{"d_model": 160, "n_kv_head": 1, "d_mlp": 640, "activation": "tanh_gelu", "bias": "none", "parallel_block": true, "init": "uniform", "init_std_up": 0.0438, "lr": 0.00839, "schedule": "wsd", "final_lr_fraction": 0.05, "steps": 15857}
MLP neurons of a small language model. Each row is named by its layer, matrix (up: input weights) and neuron, and shows model dimensions 0-159. Each number is 500 + 40 x the weight over its row's rms, rounded and kept within 0 to 999. Numbers have three digits each.
After each neuron's rows, "fires on" lists the tokens most often at its 100 highest values on Wikipedia text that the model never trained on. A number after a token or word is its count.

L4.up398:577488526513503502513482409491611508515619537532529494481478524483477504470471544505533505489473544546444527493457499517505539563496516494503466474526521436490498449462484477499478522548440542526433479573456484459455475488405461509478522507503498499531563520537473584552427551508498443511446516449469522457407384495447520448516470517463523500512469514574483438536604495536471497529512487448446519512553525493544500544546520491571401496536501466478496467481520529467525485488452506
fires on: "m" 14, "k" 11, "1" 9, " on" 7, " th" 6, "ly" 5

L4.up360:483516479484440529528516544589495509434529485514456497463469495433453550476546520478484478490414463520498459489396548550506555534469502498488446542589483524573485494489523521483487474449493478467492459466437543453442515500491478459444549447430455518514550488556434482480569519532490563458500523490509464453525490533502400430393485417516466476533448488499506450471516491434435513468425499553505515551456544480472455482496495528514513498439487479558440494489536493540426540473461524
fires on: "ate" 44, "end" 9, "a" 9, "ac" 7, "le" 7, "ay" 5

L3.up354:472499475526427532506515568490534527478517507505481518490504402580488439521580516454541514442470491439401517498562529541464514551423503480453536509482509545475462474503506440561590544479462483463438458547527512496448477488530533442479535494521459513569508491509482506522522509494474540534506437585484569513537482436547592516482436516488546396444524410450421490495557519464496539515474482508492456522486576477496485497487479475501523464508552481503455528558495568481549515471549512
fires on: ";" 42, " |" 20, "." 20, ":" 8

L3.up172:494494510452473504514581480560427485476469496442538538480544486527451475451553478480472474423574457498482492509455469508360454538405504454422453474468594453503498535524506471570465544470525477523480460563489547512432495503523425493511425457540505483472471459478554543495561512541468493486460451561514530557502504500515470529528535450481562525501548467532478517526529488520583523516448406588502529531515511445522534484558497467505512501541493510455460482497531451536448501537469520
fires on: " |" 24, "m" 23, "ister" 13, "ics" 9, "g" 7, "ory" 5

L7.up231:502512474550509508532532410466487437485493449495487474563614530506523503453497470477553489500518495449502511467464569529480479547511499446419446478468530491590563495549434542486515440514425533567472505510500523503420498523568484587463571500443436509491504516502487520515417510460491530565450538457558490461514508497496478459481532545488502481577492502489522570446546518451480505553461479480451503441561507514445552441506482501457551493499475554486467547540606516462463471540456483
fires on: "-" 39, " under" 9, "c" 9, "v" 9, "n" 5, "m" 4

L7.up323:516526463502519445425539510532487483512423516491461586466498543442447593540524490476473490525520564517494438574459426588461464472531473535534520508474447530513465509505471459501490484518481581512540520507455480561493552483478486560504547541479464406487567496566534566488438534481505584535518496481494492553520501542458502501519483530476518449482406547499527549531524483423463521480435478491538516519444505575433463519563484424531495488507555524512506417434467470544479504448497525
fires on: "ro" 18, "te" 16, "el" 11, "ar" 8, "ur" 5, "ter" 5

L7.up588:521548500388455476514561515524484498417569480542499486472507497484502536552532538455476477514496510512474463439544470438491429466513592475565501456449483514480548514485471544512569512572484558472476487496510553516521521561548489469495483566557516520450544397525466504476472550488559503504451498466497513460484498495504493441468545593483557497499484569609446529497574511461483471479472429531402542537445508529466517445469498512421463469531538505444461498515487493486501514551527555
fires on: "a" 18, "y" 12, "ro" 8, "ry" 7, "ri" 5

L3.up26:504487519438508364507463493409520528437457486506435440527481497519485498476438421530445480506479572466422528562479528491497482531523494533461526472520511560542476511466426500556506570475541542564459526503445582513453506549510524474511548533455474540460508459561507462522505495519446567511469516503536481460488476498443541533446466567530472508494544458518560474485544584484467460533528553504519464512477494537473458537536409469474519529514519491467500545495506578479533561411458444
fires on: "us" 49, "n" 12, "pt" 11, " him" 6, "um" 5

L4.up448:512470557595487520409515495507523484588502470528495537543509459461506528529513530471520483431558506522508477518534397586478525489526449468490446525536565551463497511506481471487511492581574524506561525507564432413447532501547519521495501513547475490548498484558522476480418517404481476463471460563476513432583525475473537505500483536471488464456515492476497530550475467473477585544574470508506495486515513473480559443572490469496558522390515474482483486458455484511466491454442516
fires on: "ur" 15, "ow" 13, "uch" 9, "ort" 8, "ar" 6

L4.up326:583446428509507523569517504474492450505417475480499506474520499536469534493449485473462430461540505497454516480496521531503493518433517536409505529466501549469466526483435514581470466549580470501563512465521503407564502513479538519542471496521528492504482515511496408522450516510449562450505513501441439558536524467537502553549465450465460494499518496476542498406499496499549476504419588515431545516488471547514447521543496549513434474556497544527570479445484554472515546468494602
fires on: "e" 15, "he" 11, "ough" 7, "ant" 7, " when" 6, "ing" 5

L4.up445:473472514550522476462518470466546494478535548516529465495440460450548516493424465465490488456500447533594476475538496497491479546502507504438555547568524446570478424524449483555481518532451573436472579473554486541497501515500473537515480492509493547464418518457509478603560518496446526596487556499470542517483544487606519494494412529439481473455550546514497528462501478440565512502491485485457435489493505468535489544412520512502505520527471558509453410479514520530469501476439541
fires on: "ly" 24, "ish" 12, " un" 12, "ch" 11, "s" 9, "d" 7

L4.up129:493510496460420469505439489476523498521485525498412456435525562530542542460538569438492512556509485511509436472518497501533572525474542531566519514527509421473555561563498500437596521455508462466504509486458449482506569559454537482466527520541514512545467472523495469542561576482516458571461459466558524492485499544463464435450471546556449463523517455464523440433523497458528430514442461574565481511414477510482519454481547530491492417447486464501513503480521447505481505551526518
fires on: "ult" 20, "out" 9, "ain" 9, "et" 9, "ess" 7, "own" 6

L3.up467:521513515520418496540501537503543475461459533447536499559456479527527462487477406466474495528479517496529538590535524551462493537435391479464517468507583555509508477514479483520531476461466530409526447582544504534503423520507496463448516511541571519497464493496475463574510536503451485522497587508444524454483483467547510516525474421535528532493571568563453480475539521435492552533549414532475499493502546481475481458479460523452476543470523511435479535513466523447533505404497563
fires on: " |" 81, "|" 17

L4.up33:523507479561524531579549486539479517500463436539534530446487485494416487463553502509494435383511430425464498483536489464466475439472455587463543486506517469562530575484500521557455472563512475496496465529452539463480497540526516521481548508469518499440429520552477599458464520541593566457520535461471414494573454453454450508477484474468513437536482522495485528477500474508496575512481500453473500530473459474444541457547467515509513502464545557479547488552559516497515488520427485
fires on: "-" 16, "–" 15, "ed" 11, "m" 7, " as" 6

L4.up529:539425443432505453484412517527552462449471477490604495531529430513508530456522504518534467509498482472487502466496453479485470505519462451501445538459605520512473480522451532545549534511505539528480486579551524445515513551585528481557478527523473513524483478481480500510514512474553514580501486534508428484494482545524532501519499574479469479475501497462503543529514516480573483438499467495557583535506545534500541407507442461423473466465461466432471422535523494486420410553440550
fires on: "m" 26, "way" 8, "am" 5, " 19" 5, "E" 5, "a" 5

L3.up453:485531461502492561434437455510496447515558478549512445572514434493533529599523539487516493450526492478523494504448540503479489507518531483467436560486485590463396541478503505540562509529563471427483458455476520541514509502599469524566459415490531473457501474492540576535485524510426447482461484514472475500481487441479516443458456498416507449476546515494486601523507477579553546504484513551471513531518556451460505549443527470472517493556472535499486573521527497494527512456545462
fires on: " |" 40, "7" 11, "ist" 9, "ive" 8, "ish" 5

L4.up264:450477536511505518547504495521519499530533472483552477505479489444499467460491395503472526503539474465504488538479459535515573470465506470461522470485479549558477500508534484452469557514448613524586444515540467507488549508520473467502478506488432462487430571462585485532458376476479513553431503463504499449531479486534466521528540600495490523540587469480522535510527538476529508426451445548501466473584530451489551579478486524543476540515458469509449422491458575454512503475481542
fires on: "ly" 79, "ent" 9

L7.up568:508486477551519507507483479519471532507461573501447489487418495474547524425543534486595440493537491441486493502494519488491482483525488501515526420532511528550484481491546554530493473464476524493490520592542501438448485526398541461514495541449563490516527456590455469552457563520513456473534531531517538512546518459508565513438434568486453474525506448505548484492521491544565524573524491526465511450460453464516560467412440587530490472503439540432596500503519475501458470443548530
fires on: "ed" 29, " of" 22, "'" 21, " de" 9, " and" 4

L3.up83:539470503449536539480425537499499496515479479518508536443512486454562511579443546539508492499547489511483463523582510529505490458513447473531449522432447540489538519527495481556502538486491453523508494498444498501521413474407524524448463472518502501503550481533589467581442546504464524504533531485463464466628492431449537464478515519469483444475496506510538521475518396522495516485525520487500518475462563460484482489444530524452521555550510514466495505485466488421581598433533386
fires on: "ist" 23, " where" 16, " his" 12, " of" 8, " |" 5

L4.up483:512503518429433520546481562465496478524465451420476502438551525488518498499448507426513523525434539436418471512514467550468486488460497558505444512529563552469502472479497496494600517548472573529520529483486507503576532513534538469445524456522502583532481505550489439522515536501462487448550506457471510524578535444544556430487440508557462467506560494556484512455566452454532537447453499485481546450515605439485531526547489500492537474527448441473555473474532553503524543459526525
fires on: "ince" 17, "use" 13, "." 11, "," 10, "s." 9, ":" 8

L3.up465:491593462465512531538502444493536445513482547492469505494473587533465492434442423483494493519469505524477485538546470531487499510493429492473522420474544538564541530550480519545443509518506483502445501519521563509453593449529550479574502531475462487526407523560488496509436507572497556483581569486520476535427455483447454539501501470518521507494530578540531430491490533440453474500540532564545505505486489489519431430456473494457416526509523479485507522554559501443570431494511513
fires on: "|" 37, " team" 17, "and" 10, "ard" 7, " cl" 7, " first" 6

L7.up592:541469470524458485532513476493509447510533513421496510481549573480480521508412478482483496571504474429537603497546522464531577453523533423447492459491562541560497443568464474469489544461543456465507516510477433453567521528540484525496536541471528491461524477477553491523422512556475528562549490427510499454429461465456477484511522519533472535512500539499467510456495489459496519439511451518468502476473502468489486567525552560566602542509594528509487560495466447550562501541428480
fires on: " Is" 14, "one" 9, "es" 9, "s" 7, "k" 7, "ic" 6

L3.up216:463460483443446519579379516531473563494490527509503579537491491511497440511545498439532524460505463552470498464500516459537492510415483413562456568456515539476460551504538454557474465471541523468494461498493428507519535530449530545474551513503467477507528448556549500517450463424547463475499472524532549502494379566598440512478477449515554486483502518563453516518535534487564540444500533507548485498510528443512515503499490516442425453472478435503490548526537517504544506491557482
fires on: "or" 27, "ul" 17, "ed" 14, "iz" 10, "e" 9, "ate" 4

L7.up175:484504506485466544524520531538512539519480497418466514452505477550470526531569467580440510503561485516500532485492463497504513516492554431409546515511520539501532558510515546559547420562469518452547424424546532469577578452474463548533534501437467474450474518482570502537497511460481475543545459430499473580468521483468580451456532537509503454566558542468482508516511504500499486517486479444548463503548479499472460517463414430570419516448476498452561514466511502489476538469470448
fires on: "\n" 21, "t" 15, "ard" 13, "ort" 7, "ar" 5, "m" 5

L4.up312:471510480485529549492559492485454547499453467497493554466563516492503465588517544426509574504510468487538514462526477471514427533427535432473483460464513516515525563534468391491474507448437528528471467495462459540534482506439547483408562463509496528530547475572503546520460520578541559507502487477476509520487521533515522521500449496538449485482534494480498409540636425438534544531500499508500482531469403530517509490513479435512523470587435498492490441525521483487512457553495545
fires on: "." 58, "1" 6, "8" 6, "2" 4

L3.up273:470536497528534461490479505507565454484470540527582571504422561505531574469423497445525399523535494554563513515495552510506483484503473491495488450562458492528542503534509512520520499536502498555437554527525464518480440453436476551553416488452487485535558470469458578473464525505516475494514484451469517482435493519512578465488548558518524430460480570466474509531462496515439458532509506429503508426531476529537554560472497548494530529546454489528578473531508390552453479552501543
fires on: "att" 16, "ern" 14, "ife" 13, "ap" 11, "n" 8, "il" 5

L7.up452:532520501432475458428513482498528511421512499478477524474556494486531528597467514526526496553515503443446466489553500477483493498564561456489474465549521532514466466449425495414591496500499514489473485465458510514517570516502551489399512485482498548527518458564513549492493559469497502465595521547490488518538484412488538482440477546567510512511526459582482520496506509463521486544456537504538517507429536472564567513414492541432539475544535530537521487519399496426525466421527467
fires on: " was" 34, " is" 23, " and" 14, " in" 10, "," 8

L4.up100:474473437492480564505518532466485519486513524469495542477438497500519513521477481468569506455449510457471500537477510534457481485471529425440526478548492581489506514579494453568466545433497508548456471424447486588531500571515523424444485402534536539521515500504521437526467460565513490428496574486525525508470515484527413463555558493561475513408515541508455542501485471522514521539457523545542524467508557523460458608518517481511450461517480459427508503544508526543556534470563549
fires on: "e" 19, "es" 8, "ish" 7, "ace" 6, "ue" 6, " 1" 5

L7.up184:484530518473500461501478518509501559491466566522547506559478473502468495434525509500525514544481572457503442430487512434446514474460538499548548545575500543521539472500537415441530543490430475456501477502518486514480535510518472510442478464540423520496450518550526488516499454465494496522567485532492477525469481457413476441481505566562463426489384517544512576459579572459513591555507569461481445453504439485540541492445477531463489524469499488522463508503423581506536445528526496
fires on: "," 33, " in" 16, "a," 9, " (" 5, "an" 4

L3.up560:457545492552469556465477489540478425415527509497536461503551512480506587489471534488537494499529424510472533530509518520460476569475516501421491501520448466498523445471497507532478530465552505551482466463373480479575483580478507507527512507493545465486472479439485481531470564504455539430494583509428414443432397541477501572494542466491521504500585530522593469472462510495498508497479520502480531513526520541480478502456515507532519605594517478465538473487541525448526535476499521
fires on: "e" 40, "he" 15, "ond" 8, "\"" 7, " ele" 6, "le" 4

L7.up591:489519556453398602474454487503563521550503540546516552535486521477520477475518496518492583511552506485548512490444494493503451512438537484471458533583480522456529500472528456480488488555534441528524425485524478489451468423514531510511531529443454441438512453522551544448448440470513561547510540474490427473460505574472464447497491550461522501509484466502504433585506470416519475472388448560504482509525531520569543516504439432503505553512514517457501502500534503531559523544470552
fires on: "gr" 30, "f" 16, "iet" 4, "k" 4, "s" 4

L3.up229:556458457411533467496431493367560532480424548498502519589541452482472536466482508564506508574485560472454523491616590532510488517503484419450526481471531516524460495480515446548483507480494526504454505539447508542543470520430531478463482542492596528495579456486507453517519514517535548501497453513493493540520450465522507489483471485508460477515568530448468422516566503464532442501502512479534541513485499516499443493499475499507529452463469461518381457536493430526475499510506528
fires on: "on" 21, "ar" 18, "ay" 14, "ot" 12, "ur" 8, "ab" 5

L7.up178:489509518472546512594467524486499482530561478480436496507498440528476513467488453499471520465534531485509462478515499532464561568509606532596502505490519530421578497509474526471582465453495502502470507538445524436440481572409535468474473543483420502455505496522477489493521563548482518519519484560526426501512489453486459543492465546510493502378540547477520481520425582478478493537513492548478541457556563472533448511477464463492519509485405503450521457514442556474517448461560524
fires on: " also" 22, "y" 12, "pt" 9, "ould" 8, "ill" 7, "es" 4

L3.up537:496458509558498509491539521491559468518448509505588481587534499489490527496449455436508467500514484547512533553457495485504550597463612463456562523461511480559493499537492477538493546460499518475523425544547473442553459429465433481482474515548513557511456520570476567538485506502449528460484510563432503455495573480526404558529599466466546526503513548513466470477505530492502535561441502476508473527489461473501489442546510559455474572493532472499521528472476535484412476495449451
fires on: "ion" 27, "e" 25, "ation" 14, " |" 11, " 3" 4

L7.up322:416529491516418548486477464507467573478441527468471461465472545520509436464386479504477477508543460539530475481408562438524524523530567513492486463550458505475515541534517521507595491520530511523461545480526517492502557492515500409545482468499528463433537491557551524477471431435483509544446568505527453494535519459515513543521425525497501457454461544500487434544502511548514506461512492577461442510418551500433539542481477554445466477499523473560517417553516479532505521499480559
fires on: "p" 28, "est" 13, "ult" 11, "v" 6, "t" 5

L7.up73:572545503464480491437523540541503568478485490518515515461495466456482514456422582430465488489524510519478507499504548570524520503388467497520490550546512480528541465552547538543535473560525463472535462450448598505449502452522503521518565506436536541445439448446606592484529466499490519458548477488482449567514465538537497483544485479522518467486405429502517518509530492502497508448557449444485516486445516520505511423480483440457589488469534453482517498475564535476539508471513506
fires on: "b" 23, "en" 21, "ad" 8, "s" 7, "f" 5, "el" 5

L4.up60:564497519493466437528415528500492551485526478482512505534575541491421445468517566514512568525511430451437508477529527543487593470447457556455560535520498524506478546482506491470515484430487529472424535459572475522523508545494529523394559523569498464532467499516550471503514545515525496460506410469486544437518447497517494496501465467452494497459517440522463519495545448494446507460473449536491538464497517491490517584529451563547531474515438493453518469506499504524549579518580395
fires on: ":" 28, "own" 16, " 194" 11, " 195" 7, "," 7, "1" 4

L3.up240:465568505562511527477472437440535438556515505492489492505597507481518537524452546491511486578537489586566408511478547553534539501533555526483523498527502506520560477527505528517540430511469452468389453423462480459445496528485483472461429491458507477402459477564477459530496528519489548509463548471465532512546487425472546467524471530479492530479473498535481438512477491548452532482529491470533489476543447571580445559503508444502546471522471516465531453562521536497587523454471513
fires on: "y" 19, "ast" 15, "ased" 11, "est" 10, "ity" 8, " also" 7

L3.up105:488458560509430514552514548513404454459501500439525532532446509530470517549449458467431509458540495493525491479445560462509536545542504490401535479520512483522505512527536540496559453497525505525397467544470493453564543498501458517580508521500455471512446512485465529485451514510539549493482493513518523526530469576528454487442527485557482467512418479592481515463468493556440515566432467473430485459431418524538497453569504466514476490510595519528522452486529441559513457508557499
fires on: "n" 19, "il" 17, "ver" 14, "th" 10, "at" 9, "g" 6

L3.up23:513561472540534524461507518426496564465440465534502572492547506540569476452573521522500510507442504468485528458549465624473478521446487507550519551539504533490477514494486453527506514492478502472442418500428519554557470472556470449433565486490509523508546561501483438548502495512510551515552483520418501540490467470453481533439475559467532518429507498458425394540539489582462486497504458505528512505490547457438462480520434447514525449571527536553510443485553496444508494498490488
fires on: "1" 19, "a" 16, "2" 12, "or" 8, "le" 6

L4.up211:475531473495548492470529483494536495485514486405547569493463454531491580524563435507491473453515524513483449497453499550491470498439497494502588522531550476497477471539463474423532438443505473448495496547555506516555480418492452551524492547484527474543454462458501592542558468575536525492524451501483494548459555497472515471556503493410516473495557555432430541546499536441576489576481468508528490510481516453501497443487461539517513568449560483511537531442478476541453524470406531
fires on: " |" 20, "ory" 13, "ation" 12, "istrict" 9, "rom" 8, "ague" 7

L3.up51:466519452512459434482469478476524570485561509516404518456523534512528520509516519547483491600503480492427544479507491584467398499539581499518487521535481557414527529499493505495568522521526508470533486464441484490500533510485537562504505537491526497580536478536490480503495576467484474495423415478527520505465483545428515398517464494478523501518477564478505434498473500506444475536473470565576478509459489496532513531444460407522544461516469525495482572471553476378478469533526497
fires on: "ter" 19, "e" 17, " at" 7, "ame" 6, "ill" 5, "ite" 5

L7.up220:474443472446494515583556498469543462516521582506534497421523529570485472491472584484510483574494425406471523523528479514550488490456483473521575455514508470517532534565508468530521530480460506443505444497503546519556466434524507465491477480492540506550478498503512488527553465525574514476503475501470563559521510446462521537520488419521496486430458476414421553573500520455503521468459409456556585502489497518492537511447516527521456472481513455547439440528557550530453529512517571
fires on: " T" 40, "ar" 7, "st" 7, "en" 6

L3.up124:505531449474497531554550392471504477579510501492489449552461488509533475521421560531452529472476567569560487556493466519464506489501491477464567449452443478411484452512552496511419510436412534447462513503505500507485500470508495471602522496484484512493487466519548541516529516486515580464547470523442474516481544473582536465479498591528513489483491530456446539485519437488480549518458491468411490544499451560515548411519536592481472501514460552541475475533550538508509542473504498
fires on: "ed" 24, "ly" 13, "on" 12, "ow" 11, "red" 8, "ud" 7

L7.up634:507456581484491534499525490476547457534457539564430508479472536501540479501524511454459517553517533526522510466467608512502555474454461506492500515485504542432496491499461426519554621539582489551461451530464506557441442522576527507507548452552476464533481487520521536539486501457515557562472518484495442412463456511473466562464494384492487390524569452543487516505483496490512524545468539510501530547471496467478475503483482459428570499406489515496488440533514496505516472477492548
fires on: "i" 31, ";" 15, "is" 11, "us" 8

L3.up195:507501472529528512492524486421530540535593477540493548433522450596570455489502531449555504505543492507517536520407464560473492510502553448530531551448443480508457494465493417518518517537505486542462461526455436517420511450517510503478522481467479560523551536512456490498509574502469568551539518531519514480532502478516535480467477531442398516417401502524499516489539470461469532475417513501517494517452509547488414473556524496520459464495463577515490536569592512527496554470515471
fires on: "8" 24, "1" 16, "6" 15, "0" 11, "9" 10, "3" 7

L7.up345:520413532515482472545555543487514501501452553468531509526605527534453464525538485559510482450430513488510556486549578528522444506515552417459533454492497520513504522575529554430466621472490505470493535466475553465553532536512502546486496488486557427468537525482559410521482474494507428508509451530491424467514599492486517491492448504500454502493480561529465472532511446408500565560489467449482566490520515512494484519471417511508535540487529519512475457484574494505533561480507461
fires on: "ar" 23, "s" 21, "res" 6

L4.up38:453542541541529538552466459484543479536614456554524501540529470467495444500487486475466513515511523512446497499453461499538454555588591466512517532436486494435514494467444488492486537497514465521497403481501491499509523498495489480417483493505496490497552535575464481477490551576506532524510484495435545473561399523518438501448474562535461523414489514515481450465453536517422549473469479439503505516504564478427476516528510482511450558565523592534476418455468533528552490468524554
fires on: "e" 20, "ro" 20, "ill" 12, "ly" 10, "ou" 7

L7.up320:515450512543549489481459515495419500518500428502526494495523472603459490425464575488553509545551512419466495549494607488517534533515528477483459509514589497475493460499491504444563503636513526502552494522481478512489525521530520455601483522521590466432483496507500506546399553457545499473466458518514491533487485457512404507487446521538492525473491520445453562456480515478499538485503493483491533518435504494462533528529519545435486532521459504536438405452500535511427493503510516
fires on: " dis" 22, "p" 17, " p" 13, "v" 8, "ve" 6, " J" 6

L4.up587:544478515499527569539514520509503478414490441492459463508465542522550498436496510519509514487446525515452452542384474511482473554516483523528543456484565552560461513547477492488512507455501425540455515490539440506482476507586517543496472534506518516418513520526532467531495501508502547447519516420496466497534446516550437560475455476492495526479487561470449510487455535513506513531494538556489468531440516500488543530390525413534459530479523526520523513369527532578531579404465553
fires on: "or" 19, "ate" 19, "en" 13, "um" 10, " ad" 6

L4.up535:511440471426500418514520482485494487422449428437492503541432498494470566488446461498460539480538472503499550538533493453486548553501554441457554468489521549489460475487425481508449514483532602480527561492539572492520518454490470472514493491495483424483469479501534506525519503513446530569432458492566421487555512499478463511546547520507474475454526535483497525509510564456520510540523548583448476434451436499529468464538492576554496565541558503547514437441464567497435544509507458
fires on: "ly" 20, "ation" 15, "I" 7, "ion" 5, "ollow" 5, "K" 5

L4.up408:531488501528451517512524528524484518493469471430506516447487473469500417560518459503544558525518443460494468437516536504489511511488498400457509431533541517581560536501527482490496464462522561500510427371523464547506489539474572474421545475499510450483481542551553440519451395485603521500508520543535475546540513457501546451471520429533414487464544448452472539535581494447481544528538497549461548512489482539538526555517513472501448445501494486474464526542513511505559492511516507
fires on: "0" 24, "ate" 13, "00" 12, "ue" 9, "ame" 9, "e" 6

L7.up352:436567453493530531536525456541521530471506460606415514497480490541518504471547465528535472552484426544481460452482500580448479447515477547490512518574494525483615500471481442521495463484535494526499554468607530533455493424547589437509455486490476439511470467480446476477490505491528502497510579500493517492532511538501494517483471522545435472520574485544567499516506485506497545569423491580477501511481489504527577532508438499538501472494504565490512457470500429456479420424512483
fires on: " and" 30, "'" 12, " of" 9, "'s" 6, "n" 5

L7.up146:531492430455496558509487463582446476565541403498409530530453418496516501516473450558525502460503495532492525475453532520456536505486526504535547481444550459545496502489479500557472465452513504513478477475524466493534476518503488479412546522538454459563491519461496532541496496504449509516552537516513458557523524501476435494503473576601504465412480541578436509537504485492490474475498520504484549553447476467456473450573522533435507486487459533445545562628544515447477475456536553
fires on: "as" 16, "on" 14, "a" 8, "az" 5, "es" 5, "y" 4

L3.up255:518495502534436448451594488515512541537563456483574470511502483528472477481539557568479453504455460467438530492541528508472560563519533489488497599589420462567453535483533488501556476474479510485507505532478428456435520571434537456473581456460545468501564538505474447497527480498490503530488425463460508501550489473537453456506564570497503485492490513520481473497490550462466536443429505483503505528473543491569530496421575541486533536477565420533435527471507518474477493458542498
fires on: "ate" 68, "le" 8, "ay" 7, "es" 4

L7.up327:515474483480512461454489564492516477433526546503584522410453408481530488468424514448521447471455444516498543611549462503525500528475463532496452457488468528557554546421466487531520543490517500506511523481457490446438540495484536530528482533528451489609502498481565523541465485558511554494525534512497414505461492438503553529543508484555433483539464400483415531470502538506489480559522481547499474491458498531483475539509455481544479527528530622474506571472511509546484506507470480
fires on: " f" 19, "," 16, " Te" 12, "–" 8, " te" 5

L4.up358:431451429535476522524430465540493474548493498497596501548451559497534515428523472482567465501515396506507455467451477461451499525462461446534489496522536522559483577435521428500481581493521578507568522515490506470510539501486522446568485499500472452529479488464508526527490462544557485504427510453460483472507519504525481544534485459428463529529551527459434540517569532500608537480456520564530523512492476456519559541458517531435455543566513510453477554510543465471464439520478536
fires on: "e" 15, "ish" 15, "ian" 13, "ul" 6, "ime" 5, "wn" 5

L4.up602:540528449499513532480550555566496492486406484467427466553546514534566556462491481478466458418522411482513525532541492529464558522466480470480531480525494467552524507487492498466452519436563507514456517436443554534450540471517481499497509484502477544492477568546484498454448511491469534451419525446460479477472461573523512475497512473561483504551446576561554553496448514488545480465519489484516473482507522531443495558447574596482587480499447502472502423489545578567475550489474540
fires on: " |" 74, "le" 9, "ay" 4

L4.up304:493546499524464487498425480532473483473488550516525480535508462574497581550476446571564507481457463510507500502516565543550531560494443442509505516465519547518443518528492541517450503462500520508481451548419513477499446527548521545509453541480554474518483507445453510549488506520468470483541542444398509530493508542539511492493476465489459545451543513476470506494518562519391579540482443493509501498468510438546536534428428457555451518469519484457573525492490498399632507447509538
fires on: " |" 42, "ak" 23, "h" 13, "|" 5

L7.up535:546573536557481482461542438521508492441527487497500505542507524467617518524497482412468561486519456534508453478454439521507554433562532450514472502558522552465509488522526568524435563513503468517507483570514522461500458476504460503464469488475523457448520493561449587462484460519464526476438564443469481482476509451476517503513532555443531549469562518534493502555454440517493452537421555511515562524480552570550516411429473470482535460521481523512466443489477469506450507535503585
fires on: "ri" 20, "r" 20, "i" 13, "ou" 11, "s" 6, "y" 6

L4.up347:477494421496546419493492538480517472454540497531517559535476506476631499528515499499479468493520485540476424501495475497456499585514566538438544480499523473501502511488506479513483497522440484512489584523539503507558516516478541459524488465545538482511480486469469519477531477543431581517554456550533539506461435517525444518532511526483552476496491488535456521484417532541460457561462461457465519526516463549523453412536471499503476428392440579518461444565524445442544538566428544
fires on: "." 63, " /" 16, "(" 5, "att" 5, "che" 4

L3.up187:527524475454445436505430497519519504527464482522446452510441555564443509465433499428464484524466420417460482514425464460500539564517482520520448536466506572527544530462544459511478493417442637488486603484558544515543491526513491430529554485532444565516496475545502465480533445501472504495536526499545556488508492458537460537482505516518499514456533499505452562499484532503553504516571473493580515456502528463533456533514478477511523508456474534435496462480538519591531471444521473
fires on: "ly" 46, "ow" 17, "um" 15, "us" 6, "y" 4

L4.up5:495450560507518596511463494448508525549539489509509476468474472544465421483556444505540454518457570467563525472443488529488515533474513470485549521569498566483605460482446479499480500495500550514518524537492445537434481490466526478491487515477454563515503548493488464543539513447551503495446598452471512484557509487513528543550486554530475489449546470498456481453536563481463508405480507565463517531453548536538497522490477497497461467558388466500419453531514534379503456447515509
fires on: "ly" 65, "om" 10, "ime" 7, "ome" 5

L3.up226:504482555478509478557465467434567495483517460513422488497549454502534590522429455489529531502437495530500569511555543592445517441509488500497536492479542502494441508456470454533487535572522531538464488479496474539487505513568441515485483461468491501403545513523533372509484499508579513456477531513443450532494458422534493479457519525488411495459564503446542517527507476488473506540486510526469481519428587485538449548528491429474491530585533496529488515516540553492491544429563493
fires on: "8" 19, "0" 17, "7" 10, "9" 9, "2" 8

L3.up194:440478528512483530477433516514545453447521521448553528485440508473535464500467466464583460530517488577514502543499572501485508478516469492531468488524558467515492474500475532536486501504520518461482504588443550484509463500429526512454441570532541449519521476436462491547488446528571423541491456440433476405415496462504476504561492527519583560478501597506497509447489517454491419550517459502448483569465560479519509558458527469529468521530521472526491476374525490478454512508499539
fires on: " I" 36, "n" 21, "ife" 8, "\n" 8, "es" 6, "or" 6

L4.up260:510480537491506487484470520434490485541557537486550524497549495512508458516526527435510517535515474579491528515496543535496431480567434485449489429415462545510530500501471520506590520498485490543479478503524424571556510421493513550551491514442499469505461474497464485507426530490497488448519433469479481411459548516507444415592485458474483479493456582563461506540481534427451527542441522518464498459531508483492475560492520507552383514568486552522493521512488490557555574497536559
fires on: "ar" 34, "u" 18, "om" 9

L7.up492:464580426470514449461455524470436488479546433502489564521527516503508518548511509510514494453489507567528476473481480510492541544423500482418487540511510502474430407474480496548523496475526569552420519406537394488512584518456543529445451463427541475419488532540520561530473535483496549507524569494478486527500554498524442529502483532527501601458501518496550508520425483535546458493502520490565506508493547495546503524519427525506547484486562461479466498475438567482435508492547493
fires on: "e" 32, " comp" 29, "p" 7, "u" 6, "eb" 6, " of" 5

L4.up157:500446504475542575539461494537506462501500495455511550488475528520514547499473533430494443534470470526477450512440558455452530531436450485466448444549470529529472467439540513535463577442490546509507499470492503557493526503522493566444504535491473474511510479533447454558500441490556509411530518527527445497480488547514448512543522443582467520509531534507482505464556489481542497481461538537492461471479576554505505553590546551528583545493519401494403511493514544418483453459541410
fires on: "e" 33, "," 12, "on" 11, "ess" 9, "ate" 7, "ow" 6